python train.py --num_hidden_layers=19 --hidden_size=256 --num_attention_heads=4 --num_key_value_heads=4 --head_dim=64 --intermediate_size=1024 --vocab_size=8192 --hidden_act="tanh_gelu" --norm="layernorm" --norm_place="pre" --norm_eps=1e-06 --positions="learned" --qk_norm=false --attn_scale=0.125 --bias="all" --tie_word_embeddings=true --parallel_block=false --init="normal" --init_std_qkv=0.025 --init_std_o=0.025 --init_std_up=0.025 --init_std_down=0.025 --optimizer="muon_variant" --learning_rate=0.0053 --lr_mult_up=0.993 --lr_mult_down=2.0 --lr_head=0.00607 --max_grad_norm=2.0 --warmup_steps=200 --schedule="wsd" --decay_fraction=1.0 --decay_shape="linear" --final_lr_fraction=0.1 --batch_tokens=32768 --max_seq_len=512 --doc_mask=true --train_tokens=430100000 --max_steps=13126 --dataset="wikipedia_en"
MLP neurons of a small language model. Each row is named by its layer, matrix (up: input weights) and neuron, and shows model dimensions 160-255. Each number is 50 + 10 x the weight over its row's rms, rounded and kept within 0 to 99.
Before each neuron's rows, "fires on" lists the tokens most often at its 100 highest values on Wikipedia text that the model never trained on. A number after a token or word is its count.

fires on: " its" 20, "s" 19, "-" 13, " |" 8, " their" 7
L15.up911:53 43 55 48 64 44 49 52 58 67 46 58 70 47 51 47 49 50 42 39 52 37 54 43 49 50 56 50 39 48 38 54 43 59 65 58 57 63 62 48 44 56 42 43 50 36 56 57 60 52 53 67 69 68 60 57 57 53 43 47 61 67 59 53 53 42 27 54 35 49 40 47 35 20 38 64 53 59 55 45 52 51 57 82 42 43 40 49 47 52 51 69 42 43 47 34

fires on: "2" 41, " video" 8, " " 6, " said" 6
L10.up2:63 37 63 51 26 59 56 55 49 40 44 52 48 49 42 55 41 39 54 40 61 60 53 64 50 65 54 54 60 49 50 68 33 50 54 48 59 50 56 45 38 56 59 40 41 63 42 35 64 44 45 38 45 56 66 77 47 54 52 68 38 50 57 62 40 46 42 41 52 37 53 44 53 44 46 60 45 44 49 31 70 45 56 40 54 39 38 52 47 48 51 51 35 38 42 46

fires on: " S" 40, "s" 13, ";" 10, "ap" 4
L16.up307:44 61 51 51 55 32 45 55 56 45 53 68 46 52 42 49 49 58 51 37 44 47 61 43 51 70 55 52 49 50 47 40 42 50 36 51 49 48 36 57 26 34 55 31 51 46 52 54 58 45 76 65 36 49 41 55 42 40 40 53 45 55 59 57 50 61 48 64 67 63 58 42 55 46 62 63 51 56 52 52 44 56 42 62 57 44 42 53 57 51 39 52 51 56 47 37

fires on: "0" 30, "2" 27, "o" 4, "-" 4
L13.up566:60 48 34 59 45 66 46 42 54 39 41 41 30 56 64 58 52 46 57 39 58 53 57 48 55 37 49 36 45 55 47 44 52 65 53 54 53 25 41 35 43 62 49 33 40 57 50 62 44 53 42 43 51 62 59 61 40 64 70 64 44 44 48 58 49 52 53 36 33 53 52 53 64 33 62 51 42 61 47 52 48 35 58 49 54 45 46 36 61 54 35 46 27 55 49 35

fires on: " " 52, "2" 8, "3" 8
L11.up364:57 54 57 48 64 53 45 51 48 64 38 38 37 64 48 57 45 58 66 46 45 42 58 49 44 33 50 50 33 60 59 47 34 52 22 66 37 55 39 50 54 44 38 46 42 22 51 24 60 50 38 56 43 50 38 42 44 40 52 61 56 49 37 52 45 42 48 33 40 41 33 31 35 64 64 43 60 55 43 54 47 45 34 42 46 51 52 56 55 66 43 52 46 33 43 50

fires on: " the" 39, " |" 14, "\n" 8, " took" 6, "|" 5
L11.up775:50 43 47 41 63 55 62 26 56 53 51 56 44 70 43 42 47 56 47 60 33 49 66 51 38 50 61 30 50 57 37 46 49 48 39 41 72 44 30 36 43 43 40 51 58 46 61 30 37 50 54 55 70 42 50 45 41 62 42 57 61 52 41 53 31 46 56 51 49 48 60 55 48 48 67 52 41 51 63 55 60 57 32 63 57 60 36 39 51 56 52 51 30 58 42 36

fires on: "–" 22, " of" 13, "-" 9, "t" 8, "." 7
L10.up704:45 46 48 62 51 45 47 37 38 48 52 55 71 42 38 78 66 36 62 28 41 42 60 53 46 53 40 40 46 51 41 34 59 60 43 38 46 59 39 70 45 54 39 42 54 51 30 66 47 43 72 49 51 57 34 52 45 42 54 52 42 64 54 53 66 60 50 61 56 32 41 42 55 61 54 51 54 31 45 56 45 47 36 47 39 45 61 60 55 33 56 42 47 48 44 55

fires on: " of" 31, "2" 27, "e" 15, "–" 9
L12.up648:48 44 57 44 56 66 61 43 36 52 39 56 34 61 53 40 41 52 59 61 62 47 53 45 55 53 50 41 50 58 51 36 45 39 43 56 53 49 50 48 55 52 76 38 49 56 58 69 69 37 61 46 56 56 60 23 52 49 49 48 56 64 48 63 43 59 53 56 54 60 47 58 54 57 65 61 53 73 45 52 43 34 37 37 65 57 40 48 63 34 68 43 27 61 62 48

fires on: "\n" 88, "," 6
L10.up688:57 44 52 56 54 45 55 47 55 53 45 51 46 49 46 45 58 52 53 48 57 64 53 44 46 45 66 58 42 55 52 61 51 64 57 44 44 47 59 58 58 44 48 47 53 51 54 62 43 42 56 45 46 52 55 39 56 60 53 48 51 64 47 56 45 46 52 70 44 47 51 60 42 50 58 31 39 48 47 64 42 42 57 55 42 34 44 54 33 70 60 48 53 33 62 53

fires on: "." 62, "fa" 5, ")." 4
L15.up744:56 29 44 51 33 37 32 61 53 49 61 40 57 60 57 63 60 36 42 32 47 57 52 40 50 62 65 66 37 61 54 44 46 44 65 50 63 33 49 51 51 40 40 36 47 49 31 48 56 52 67 31 48 50 51 51 60 41 48 54 47 55 62 49 40 49 38 45 54 49 49 50 66 38 56 58 38 56 65 28 47 44 55 65 49 34 39 53 47 59 47 34 40 37 43 54

fires on: "," 48, " and" 28, ")," 5, " " 4
L10.up291:48 59 57 73 39 41 52 53 60 43 40 47 36 42 50 62 74 52 48 44 51 52 48 55 50 53 42 42 49 55 37 67 53 45 70 48 44 33 41 45 42 44 56 53 49 57 51 50 59 65 54 48 59 57 48 29 47 43 52 65 50 65 44 46 41 58 32 58 32 44 58 43 53 43 43 44 52 42 45 54 41 41 64 55 39 39 39 56 41 63 28 46 42 75 38 45

fires on: "1" 30, "==" 16, "\n" 6, " |" 5, " at" 4, " Votes" 4
L14.up803:48 35 49 69 45 65 48 48 53 42 50 60 54 49 43 42 24 45 64 50 39 49 48 44 51 38 59 43 36 68 41 43 33 64 37 41 61 43 41 50 52 54 54 52 53 38 36 66 54 55 58 60 44 44 55 37 43 45 51 88 57 50 46 50 47 52 70 48 46 46 59 63 56 49 45 50 50 58 73 42 43 61 55 62 50 48 61 32 59 47 52 57 47 45 39 34

fires on: "." 75, "," 18, "0" 4
L14.up972:61 48 45 53 45 60 37 64 67 45 24 44 47 67 52 46 37 58 42 34 43 39 50 45 45 49 47 54 59 57 46 36 50 40 44 58 61 46 50 56 51 41 70 40 63 61 65 42 59 65 43 58 55 45 33 46 54 47 41 50 56 42 54 51 75 65 53 41 49 53 48 53 47 59 25 56 48 61 62 50 25 34 57 37 44 45 57 47 51 47 48 63 38 60 64 55

fires on: "." 23, " " 22, " |" 22, " +" 9, "4" 4
L16.up792:50 36 66 52 46 49 46 57 37 52 48 63 52 52 55 46 48 61 54 47 54 49 54 49 49 51 65 65 50 40 57 45 49 54 40 73 40 49 40 64 42 39 61 54 57 47 56 56 34 42 45 47 51 41 41 40 42 47 63 27 54 38 58 63 26 59 37 76 77 50 52 49 67 41 44 50 70 43 63 59 31 37 54 42 60 43 39 60 42 60 49 47 74 32 59 56

fires on: "2" 23, "0" 15, "6" 14, "." 9, "1" 8, "5" 6
L15.up499:64 49 58 46 52 52 44 56 50 45 47 49 37 54 46 46 58 65 42 47 47 51 34 54 35 52 49 41 39 56 75 43 54 41 40 70 56 61 57 48 51 54 79 50 58 52 50 51 41 56 33 58 34 61 36 47 51 39 54 59 55 57 63 48 52 59 42 70 63 52 54 55 59 59 28 49 64 52 68 51 51 38 34 54 43 44 61 34 51 45 48 58 63 30 43 48

fires on: "." 94, "s" 6
L2.up752:50 49 43 41 73 41 42 67 45 50 68 49 61 53 54 56 41 47 28 48 52 54 42 55 46 44 48 46 44 51 48 35 39 42 54 34 39 25 43 55 48 56 39 46 48 57 52 66 47 46 44 59 42 53 38 37 54 55 39 50 47 47 60 51 55 55 48 52 64 43 42 48 65 51 50 44 48 53 74 54 41 37 52 45 47 29 46 64 61 43 39 58 54 57 63 45

fires on: " of" 23, "|" 13, "=" 11, " along" 9, " St" 6, " near" 5
L12.up459:35 61 51 76 59 47 50 63 48 33 55 58 45 43 42 54 47 63 51 56 44 58 54 47 47 69 50 64 82 49 39 48 44 53 43 63 44 64 56 42 49 47 45 59 48 45 44 56 39 27 54 52 38 37 47 68 45 57 49 39 32 66 56 46 48 55 44 50 54 47 55 44 70 67 36 64 59 39 55 63 40 33 51 50 52 38 50 67 46 45 57 57 41 67 47 44

fires on: " (" 37, " " 28, " Ha" 7, "Re" 7, " Re" 7
L12.up313:45 47 51 48 50 50 31 51 56 47 46 48 38 60 56 49 40 54 40 48 45 58 61 56 55 44 50 55 43 48 51 62 46 50 62 52 50 52 53 80 43 50 47 44 32 68 46 47 54 44 33 54 38 63 49 37 79 64 67 39 48 60 28 35 49 57 34 42 60 62 52 51 45 61 50 61 60 45 46 42 44 63 53 41 42 60 48 56 45 39 60 51 55 36 67 24

fires on: "-" 34, " un" 10, " New" 6, "." 6, " Un" 5, " Main" 4
L15.up633:38 44 54 68 58 42 49 56 36 64 38 52 64 47 59 41 59 49 61 40 44 54 51 38 32 51 56 39 45 57 41 45 34 49 50 58 49 34 53 60 45 37 52 46 56 64 32 57 48 51 57 53 46 57 74 46 52 72 41 70 66 51 67 52 56 62 53 51 43 23 38 52 59 46 48 62 46 37 43 76 57 58 40 33 64 47 58 63 58 51 69 60 43 42 56 32

fires on: " " 62, "1" 11
L12.up458:59 62 71 39 67 53 59 41 30 50 46 39 46 65 54 58 63 49 62 48 43 40 47 61 55 49 64 48 46 67 62 38 50 43 44 42 29 44 55 62 56 50 64 55 44 63 57 53 67 37 58 43 61 55 49 66 49 55 50 53 58 51 33 59 52 74 51 66 46 55 65 47 65 60 49 48 58 41 59 32 46 38 32 64 58 69 54 58 69 43 73 45 36 50 59 28

fires on: "-" 48, "." 10, "|" 10, " |" 9, " " 9, ":" 7
L12.up213:35 38 47 75 63 66 35 43 39 45 46 59 49 37 42 73 47 48 50 53 60 50 53 37 40 39 57 52 44 46 54 56 47 47 40 63 40 60 59 52 54 53 40 52 51 51 31 53 54 56 53 42 51 43 49 46 46 57 58 45 29 39 46 43 55 64 41 49 45 45 36 52 44 53 36 63 48 30 63 63 53 68 36 47 46 54 40 57 47 48 52 42 54 42 72 18

fires on: " \"" 31, " " 29, " Ri" 6, " Ru" 5, " Ca" 4, "'" 4
L16.up181:56 48 68 40 46 53 50 48 39 44 49 28 35 54 37 39 58 44 66 42 42 60 41 67 43 51 49 46 34 68 56 50 43 47 38 38 46 37 55 55 66 54 36 56 43 41 49 60 64 45 41 58 48 47 45 56 53 55 64 47 72 44 32 40 29 31 49 45 65 38 71 32 47 40 37 50 37 59 54 52 46 38 52 36 41 53 47 72 49 40 83 41 47 38 47 55

fires on: " " 35, " San" 13, "." 6, " Di" 5, "ñ" 4
L14.up106:44 31 61 34 44 24 53 50 41 53 34 46 47 63 48 49 54 72 73 57 61 40 70 82 58 52 50 51 56 56 58 51 40 50 53 41 29 56 49 50 56 66 45 45 46 59 39 50 51 46 40 65 52 68 52 50 46 42 51 46 38 53 48 59 51 56 33 59 41 56 52 58 50 42 39 48 55 56 54 48 56 43 54 53 58 38 48 51 55 28 47 54 63 40 43 66

fires on: "1" 25, " " 13, "2" 10, "5" 9, "8" 7, "9" 6
L14.up981:59 36 55 50 52 66 40 63 49 49 40 47 42 53 47 65 52 41 56 42 46 54 35 52 38 41 67 48 55 50 60 37 65 49 55 63 45 42 65 54 55 51 47 38 42 53 41 51 48 70 50 55 41 52 41 33 49 33 66 41 50 62 47 49 43 68 48 37 73 45 55 48 40 64 39 37 40 59 53 72 45 54 59 49 45 35 51 46 47 33 51 46 60 37 41 56

fires on: "," 66, "." 13
L11.up47:49 60 55 70 57 52 51 73 38 48 32 40 27 52 42 29 72 41 49 58 63 51 57 50 56 52 43 56 54 46 52 47 51 53 50 54 45 40 46 50 62 60 42 36 53 55 54 61 58 62 53 38 60 39 34 47 53 41 55 60 57 66 46 42 44 47 50 55 52 50 74 58 54 54 61 39 31 54 44 46 59 37 43 60 36 33 57 62 53 50 46 74 45 42 56 59

fires on: "-" 33, "–" 8, " An" 7, " And" 6, " Se" 5
L13.up291:47 40 48 54 52 51 39 38 46 48 43 49 56 52 52 58 60 53 53 44 52 47 61 69 58 24 57 45 49 50 42 46 72 50 52 34 37 72 42 44 41 48 49 53 45 70 39 35 47 49 46 51 44 76 33 52 65 61 56 57 32 61 46 48 42 66 67 47 40 38 39 61 43 33 52 58 48 41 51 51 56 43 51 39 47 47 56 62 35 51 59 39 45 48 49 38

fires on: "0" 22, "3" 15, " " 13, "2" 9, "6" 8, " record" 6
L12.up160:64 53 56 67 57 46 39 57 55 58 54 53 43 51 37 50 58 39 37 70 64 28 42 53 40 75 50 55 47 58 42 40 38 44 47 40 41 55 42 35 39 70 56 39 35 62 54 39 72 40 37 38 60 46 51 57 45 45 52 54 32 68 41 52 48 53 52 35 59 48 64 45 40 28 48 45 43 49 45 42 57 47 61 39 61 52 39 39 55 46 33 61 40 46 51 60

fires on: " " 42, "." 27, " \"" 15, " (" 5
L12.up4:71 59 49 57 26 47 34 59 53 50 45 48 56 47 59 59 67 66 53 31 38 57 60 54 53 38 63 48 42 55 48 60 39 41 58 33 46 77 64 52 40 58 62 46 54 33 57 54 64 46 45 39 44 56 58 50 39 47 48 39 57 60 52 47 54 35 36 53 45 39 39 31 56 58 53 30 61 43 39 38 59 48 49 56 57 59 52 40 66 54 63 56 47 65 46 43

fires on: " " 45, " (" 11, "/" 7, " in" 5
L11.up958:49 63 63 43 55 55 61 48 44 31 37 56 49 42 60 58 56 74 41 42 29 51 46 48 55 36 70 46 31 54 44 60 43 40 57 67 51 55 63 61 62 42 51 61 61 40 68 39 41 38 37 56 49 37 59 41 37 39 60 61 57 50 52 64 58 52 28 48 57 56 40 50 52 75 68 39 52 61 46 39 43 48 70 32 51 46 56 40 62 42 38 54 61 45 47 37

fires on: "." 47, "-" 15, " " 12, "al" 5, "," 4
L11.up581:57 48 68 63 43 45 42 32 59 54 56 45 60 49 38 40 48 41 49 36 55 34 42 41 51 42 47 43 52 47 51 60 42 65 31 60 51 51 44 52 55 42 42 57 60 38 47 55 30 49 52 49 56 43 52 50 38 52 51 52 30 39 45 53 33 40 36 58 54 38 68 60 56 53 43 40 47 38 41 46 33 34 74 35 63 35 26 59 48 53 31 58 66 43 59 35

fires on: "2" 22, "." 14, " " 9, " \"" 8, " the" 7, "%" 6
L13.up309:50 53 48 62 56 39 50 57 52 47 48 53 52 60 54 49 41 54 51 58 56 37 51 70 57 55 42 49 47 50 35 57 37 63 52 27 44 55 41 46 27 54 42 32 50 67 46 57 53 27 40 38 32 54 49 70 60 64 53 53 37 48 52 56 33 53 42 52 32 58 61 41 60 48 60 63 36 48 48 37 53 36 64 60 66 31 28 55 51 50 66 44 63 67 54 63

fires on: "." 98
L2.up552:40 46 51 40 53 41 56 36 41 39 56 51 58 55 52 60 32 54 48 45 56 44 39 53 59 40 44 55 55 69 54 42 39 45 46 28 41 35 42 38 48 53 44 46 50 47 44 52 43 64 67 36 68 48 61 42 37 53 22 43 53 46 56 53 53 42 58 63 49 57 66 50 45 40 50 43 33 45 64 50 43 33 58 43 52 51 38 56 56 45 36 46 64 53 51 47

fires on: " G" 23, " f" 13, ":" 6, "c" 5, " D" 5, " " 5
L14.up693:43 45 49 56 55 55 54 56 49 61 44 42 49 40 26 51 44 57 45 63 47 53 51 55 41 58 45 61 53 34 49 53 66 49 60 44 47 49 33 39 55 47 65 56 52 69 30 46 65 46 55 38 58 45 37 66 52 44 43 44 35 54 55 67 55 62 42 51 59 43 39 49 66 59 58 41 47 51 59 67 57 54 69 42 51 46 72 51 67 43 68 48 62 43 51 40

fires on: " " 56, "2" 7
L15.up1007:40 72 33 62 46 35 49 41 49 62 54 54 38 47 31 49 63 48 46 34 62 69 44 66 53 50 54 59 38 51 41 39 55 50 47 60 46 61 49 44 52 65 47 58 54 54 39 44 50 44 59 54 59 39 53 50 44 52 49 28 35 53 45 68 59 50 47 49 64 51 37 63 60 45 68 46 61 63 42 47 75 56 49 48 44 42 68 57 55 45 55 39 45 50 62 43

fires on: " |" 36, " " 9, "e" 8, " Gu" 5, "n" 4, " En" 4
L12.up745:35 33 43 58 52 41 46 41 46 31 59 40 46 48 61 33 57 56 52 38 46 52 52 72 39 50 56 43 52 46 49 45 66 42 42 39 42 40 42 59 60 52 45 46 40 59 43 57 41 45 61 50 67 44 41 51 44 67 52 44 54 57 40 53 38 56 64 40 49 52 54 59 39 59 56 37 66 52 60 44 53 31 54 55 41 55 41 34 52 42 44 46 52 45 54 40

fires on: " in" 22, "In" 14, "c" 10, "|" 10, " In" 4, " of" 4
L14.up452:49 43 62 54 35 54 48 47 45 39 50 55 51 52 47 53 53 48 43 46 56 80 54 47 48 58 59 54 37 37 53 47 37 45 54 61 48 58 48 50 37 35 39 49 49 57 43 67 56 34 66 47 51 58 66 56 49 42 48 49 44 57 56 44 46 49 44 38 57 24 48 28 54 44 34 59 57 56 44 55 26 29 42 61 55 50 56 55 37 40 43 37 28 61 59 50

fires on: "." 46, "3" 12, "'" 9, "is" 8, "o" 4
L11.up574:50 48 40 60 63 41 64 59 34 56 36 38 42 45 41 27 52 41 49 48 66 38 46 40 47 44 43 51 41 43 42 35 44 52 48 56 48 40 49 46 38 67 51 55 46 50 53 44 53 46 45 32 30 52 81 57 59 52 49 47 52 52 55 41 49 59 53 51 41 47 57 44 53 56 37 28 60 45 49 56 45 35 49 61 39 52 59 57 65 57 63 50 61 55 46 56

fires on: " " 35, " Con" 9, "." 7, " La" 6, " (" 5
L13.up728:57 54 52 51 56 34 55 58 28 52 30 57 55 54 47 56 49 51 62 61 54 44 36 48 34 53 69 67 32 51 45 60 35 33 60 53 45 50 43 63 46 56 51 39 50 54 47 46 56 41 41 70 51 52 62 63 55 52 54 42 57 54 47 54 36 43 40 57 38 53 39 59 36 43 40 45 67 45 49 64 52 50 48 66 41 57 47 39 41 41 48 62 55 31 61 45

fires on: " " 51, " In" 9, "'" 7, "1" 6, " a" 4
L12.up896:58 31 40 64 74 64 52 35 52 53 54 40 40 60 53 55 53 54 43 55 42 68 44 46 63 51 52 48 52 50 52 71 43 47 39 58 45 66 58 39 44 30 41 35 46 56 43 52 52 43 68 63 52 66 57 48 57 49 52 64 56 65 47 62 59 59 46 50 54 31 46 55 52 58 51 54 46 52 53 53 45 35 64 55 59 60 27 55 41 64 59 50 64 29 35 57

fires on: " on" 19, " No" 11, "i" 7, "On" 5, " my" 5, " no" 4
L12.up265:55 38 67 45 57 47 70 58 61 72 52 39 46 45 55 44 45 58 59 39 42 39 68 54 47 65 46 50 40 45 48 30 51 26 48 56 39 36 64 44 63 42 40 24 49 53 56 51 47 69 49 20 53 43 47 54 45 48 39 76 53 51 61 47 32 52 60 52 68 54 60 59 43 54 49 40 43 49 52 38 53 42 41 61 64 47 37 49 25 58 56 39 36 55 52 44

fires on: " A" 17, "-" 16, " un" 9, " Un" 6, " a" 5
L14.up783:38 49 46 46 69 40 16 47 54 49 43 45 48 55 67 49 48 34 53 60 42 51 40 28 36 53 47 43 57 35 34 43 57 58 62 51 47 58 63 43 49 47 36 44 29 39 55 50 40 66 62 51 47 54 51 60 62 65 62 38 51 78 52 40 48 55 37 37 59 44 46 50 61 39 57 59 71 49 40 49 42 41 43 42 40 48 58 67 47 46 67 62 56 58 49 46

fires on: "." 54, " that" 25, ".\"" 5
L2.up333:33 44 51 58 63 35 46 48 42 58 44 54 57 57 54 62 31 52 57 35 46 56 46 65 54 53 46 57 66 68 56 54 47 44 52 46 30 22 54 72 64 54 47 39 46 75 43 52 54 47 35 56 52 45 44 35 58 52 35 41 44 48 67 47 52 56 56 50 54 46 68 57 58 49 31 29 49 48 57 77 60 42 36 44 48 59 46 45 40 54 51 46 47 52 53 45

fires on: "2" 37, " " 20, " (" 9, " No" 4
L14.up781:61 56 73 63 39 57 55 42 58 50 28 40 51 45 55 54 53 57 70 60 43 48 59 62 28 66 49 36 52 40 46 46 21 32 61 38 42 78 30 56 34 65 39 56 41 61 40 42 76 55 66 51 56 75 37 40 53 50 41 46 46 50 46 43 44 51 50 48 38 41 52 40 58 36 41 49 60 52 50 46 48 50 58 61 55 39 44 47 50 49 48 43 45 52 36 51

fires on: "1" 81, "2" 11
L10.up877:42 51 59 56 53 48 51 46 26 64 48 40 43 56 69 65 55 43 57 55 23 53 43 53 43 55 55 46 48 56 62 33 34 55 38 44 37 43 54 44 53 34 46 53 56 43 65 42 41 34 57 44 55 61 53 53 47 52 70 48 52 38 43 41 54 63 51 51 43 52 39 46 56 62 51 38 54 46 40 57 37 36 39 59 53 35 52 48 36 44 51 51 44 36 42 51

fires on: "2" 54, "0" 15, "er" 5, "1" 4
L10.up35:40 41 46 35 40 59 43 48 84 59 51 43 56 44 60 68 51 53 60 35 71 61 59 69 44 60 62 38 68 34 54 34 40 54 46 38 64 47 63 60 58 61 62 54 54 37 37 60 41 64 38 42 59 50 59 38 20 51 55 45 47 44 52 57 48 57 45 59 43 56 46 66 42 47 57 44 32 46 52 53 47 31 60 62 49 46 35 46 51 67 49 64 35 49 45 43

fires on: " " 37, "." 13, " \"" 7, "-" 6, "%" 4
L13.up86:47 43 67 45 38 55 40 64 35 32 51 50 46 74 54 44 56 59 50 60 43 51 52 41 37 62 54 60 59 34 31 47 66 60 46 58 50 30 36 69 44 64 59 53 55 48 64 54 56 39 37 45 44 43 57 50 35 50 42 45 40 56 40 48 42 65 35 52 38 35 66 54 57 41 56 49 75 36 50 40 59 44 50 39 42 57 43 54 38 61 55 62 56 50 57 57

fires on: "0" 45, "2" 15, "9" 6
L10.up966:53 38 57 60 40 52 34 43 64 62 51 44 36 45 60 57 45 42 51 66 64 40 54 64 36 51 56 45 54 49 69 56 50 37 51 50 59 65 57 47 43 59 43 54 36 54 65 44 30 48 44 70 36 67 35 71 47 41 56 52 46 42 49 49 55 57 55 57 34 48 55 56 40 47 60 52 57 52 58 51 36 54 44 43 59 49 50 49 58 35 49 50 57 30 46 39

fires on: " a" 45, " " 10, " Am" 5, " Her" 5, "-" 4
L10.up13:29 51 36 62 69 68 53 48 42 46 48 54 45 66 62 56 61 46 57 55 43 46 46 44 56 54 48 26 60 53 48 42 38 54 51 45 48 52 59 28 47 64 35 38 43 51 54 50 49 50 67 68 52 70 60 53 69 38 36 42 33 58 56 53 54 45 46 50 52 58 61 55 57 52 37 45 74 72 47 67 48 47 59 45 53 57 43 43 47 50 53 48 57 26 55 48

fires on: "M" 25, "s" 17, " Am" 6, "os" 5, " " 4
L14.up131:48 50 65 45 62 43 53 52 41 44 50 42 47 48 72 58 56 65 38 25 32 45 68 37 52 47 46 53 48 56 65 52 30 56 47 50 51 40 57 55 46 51 42 50 37 64 62 52 41 50 53 58 38 59 56 52 54 46 36 50 55 42 69 46 44 60 21 45 51 58 29 61 58 42 50 32 47 34 65 53 40 41 51 56 59 38 40 48 53 61 48 42 62 51 45 58

fires on: ";" 41, " when" 13, " but" 12, " –" 8, ":" 5, " as" 4
L2.up606:50 48 45 44 49 54 53 48 60 58 57 39 38 58 42 49 62 48 52 62 59 49 57 67 37 37 66 45 53 41 48 38 42 61 65 54 55 38 63 36 49 45 71 53 46 64 33 58 61 63 50 44 58 42 33 45 58 70 50 34 49 59 48 25 48 55 61 64 61 39 56 33 44 42 54 29 60 40 41 41 50 38 36 54 51 37 48 58 72 43 57 46 42 21 45 46

fires on: "2" 55, " " 5
L12.up913:65 44 63 46 44 53 45 47 39 45 56 34 29 48 55 26 55 52 47 27 56 52 50 56 54 67 37 55 52 56 47 47 65 33 28 35 45 44 55 52 40 39 37 49 41 66 43 53 62 46 59 42 51 69 53 40 67 73 49 54 53 42 42 45 49 56 65 62 68 47 47 53 47 60 61 64 58 59 48 50 44 56 52 43 44 55 50 65 56 52 59 44 33 45 70 37

fires on: "s" 28, " |" 9, "c" 8, " Sc" 8, " c" 6, "r" 5
L11.up758:62 45 61 42 43 55 58 66 62 62 48 44 70 40 49 44 57 65 42 43 55 32 56 59 35 53 47 55 49 40 44 50 63 48 44 61 42 48 63 50 33 45 39 51 64 48 47 65 53 40 49 44 39 49 46 46 51 41 29 58 57 61 54 37 42 39 29 52 67 34 53 53 48 30 68 54 42 41 50 27 47 51 52 54 57 44 67 54 57 60 51 54 42 44 61 32

fires on: " A" 53, "a" 8, " a" 8, " Sa" 6, " Ma" 5
L14.up292:56 59 57 43 48 59 51 55 67 48 38 50 56 41 54 47 47 40 30 68 60 31 49 58 51 48 37 24 63 42 33 47 64 40 65 56 51 65 55 46 70 16 64 50 57 49 54 44 52 44 51 51 43 65 36 73 55 46 70 55 52 75 34 41 42 56 32 60 63 47 44 52 58 51 56 62 53 35 40 57 42 55 46 27 47 63 49 51 50 59 53 50 64 61 69 50

fires on: "2" 15, "0" 14, "-" 12, "5" 9, "." 8, "uff" 6
L12.up91:45 49 54 47 60 46 40 41 61 53 45 51 43 55 54 61 51 65 52 22 43 44 54 50 41 51 52 42 58 70 43 42 51 40 61 38 57 40 45 32 69 61 46 47 72 55 53 59 75 54 54 41 44 34 59 36 36 68 48 43 31 55 48 57 39 62 48 57 42 41 53 55 38 52 50 57 50 58 61 51 29 34 45 34 50 32 32 51 55 44 53 42 45 42 52 44

fires on: "1" 63, "0" 9, "9" 8, "8" 8, "2" 6
L12.up1022:51 26 57 59 50 50 42 49 48 50 36 53 50 40 31 45 49 64 50 50 65 51 40 53 40 53 35 47 54 38 56 65 49 44 33 55 51 56 52 49 51 36 80 57 66 56 43 33 40 51 51 44 69 81 71 52 54 38 51 48 57 52 57 54 50 75 55 47 47 74 43 61 25 33 33 55 44 51 74 45 47 37 54 60 59 43 53 49 62 53 49 51 51 48 46 57

fires on: "." 31, "e" 8, "'" 7, "s" 7, "ne" 5, "t" 4
L10.up755:51 47 69 65 58 50 42 53 48 58 56 53 54 57 65 46 52 50 47 46 42 51 30 49 37 59 49 50 42 55 36 45 58 56 49 46 51 53 50 76 47 60 40 43 42 50 37 50 49 39 54 50 52 52 47 51 52 64 79 46 45 59 38 47 49 54 45 63 57 45 56 58 66 50 37 66 53 45 51 64 44 65 57 48 51 51 49 62 45 38 56 41 53 55 52 57

fires on: "1" 21, "2" 20, "0" 15, " the" 12, "9" 9
L15.up632:42 53 38 58 46 41 72 59 58 64 40 51 69 54 57 55 55 44 40 63 69 43 57 58 53 54 56 42 43 49 68 43 37 51 59 40 63 40 66 54 44 56 55 69 48 31 54 52 47 57 49 62 60 50 24 56 33 64 22 56 46 59 59 55 54 55 59 55 51 61 43 37 54 53 46 37 47 48 68 57 37 32 54 50 64 46 59 54 60 55 56 60 36 42 47 43

fires on: " A" 25, " a" 10, "po" 8, "the" 5, "gon" 4, " not" 4
L12.up324:68 60 57 52 34 61 67 45 59 43 19 47 44 48 30 58 56 57 33 69 63 58 50 39 49 38 53 34 58 36 48 40 53 43 48 39 58 40 44 36 39 35 52 50 36 43 63 44 58 54 62 42 31 49 42 44 51 50 51 67 49 53 30 65 57 59 46 47 60 52 48 57 57 43 47 46 52 33 50 40 42 57 58 59 40 56 60 50 29 40 61 53 63 43 50 60

fires on: "." 45, ":" 38, ";" 8, "?" 4
L2.up717:61 60 45 44 54 63 46 37 39 40 50 60 28 54 49 54 53 41 54 54 45 41 45 55 50 51 70 56 46 57 49 56 56 44 47 61 40 45 43 54 59 64 76 42 36 45 64 40 55 51 42 38 48 57 44 35 65 50 34 40 43 40 45 41 35 45 41 69 61 45 42 49 40 41 48 41 39 44 42 39 49 49 35 40 58 41 42 61 85 50 67 69 42 65 49 64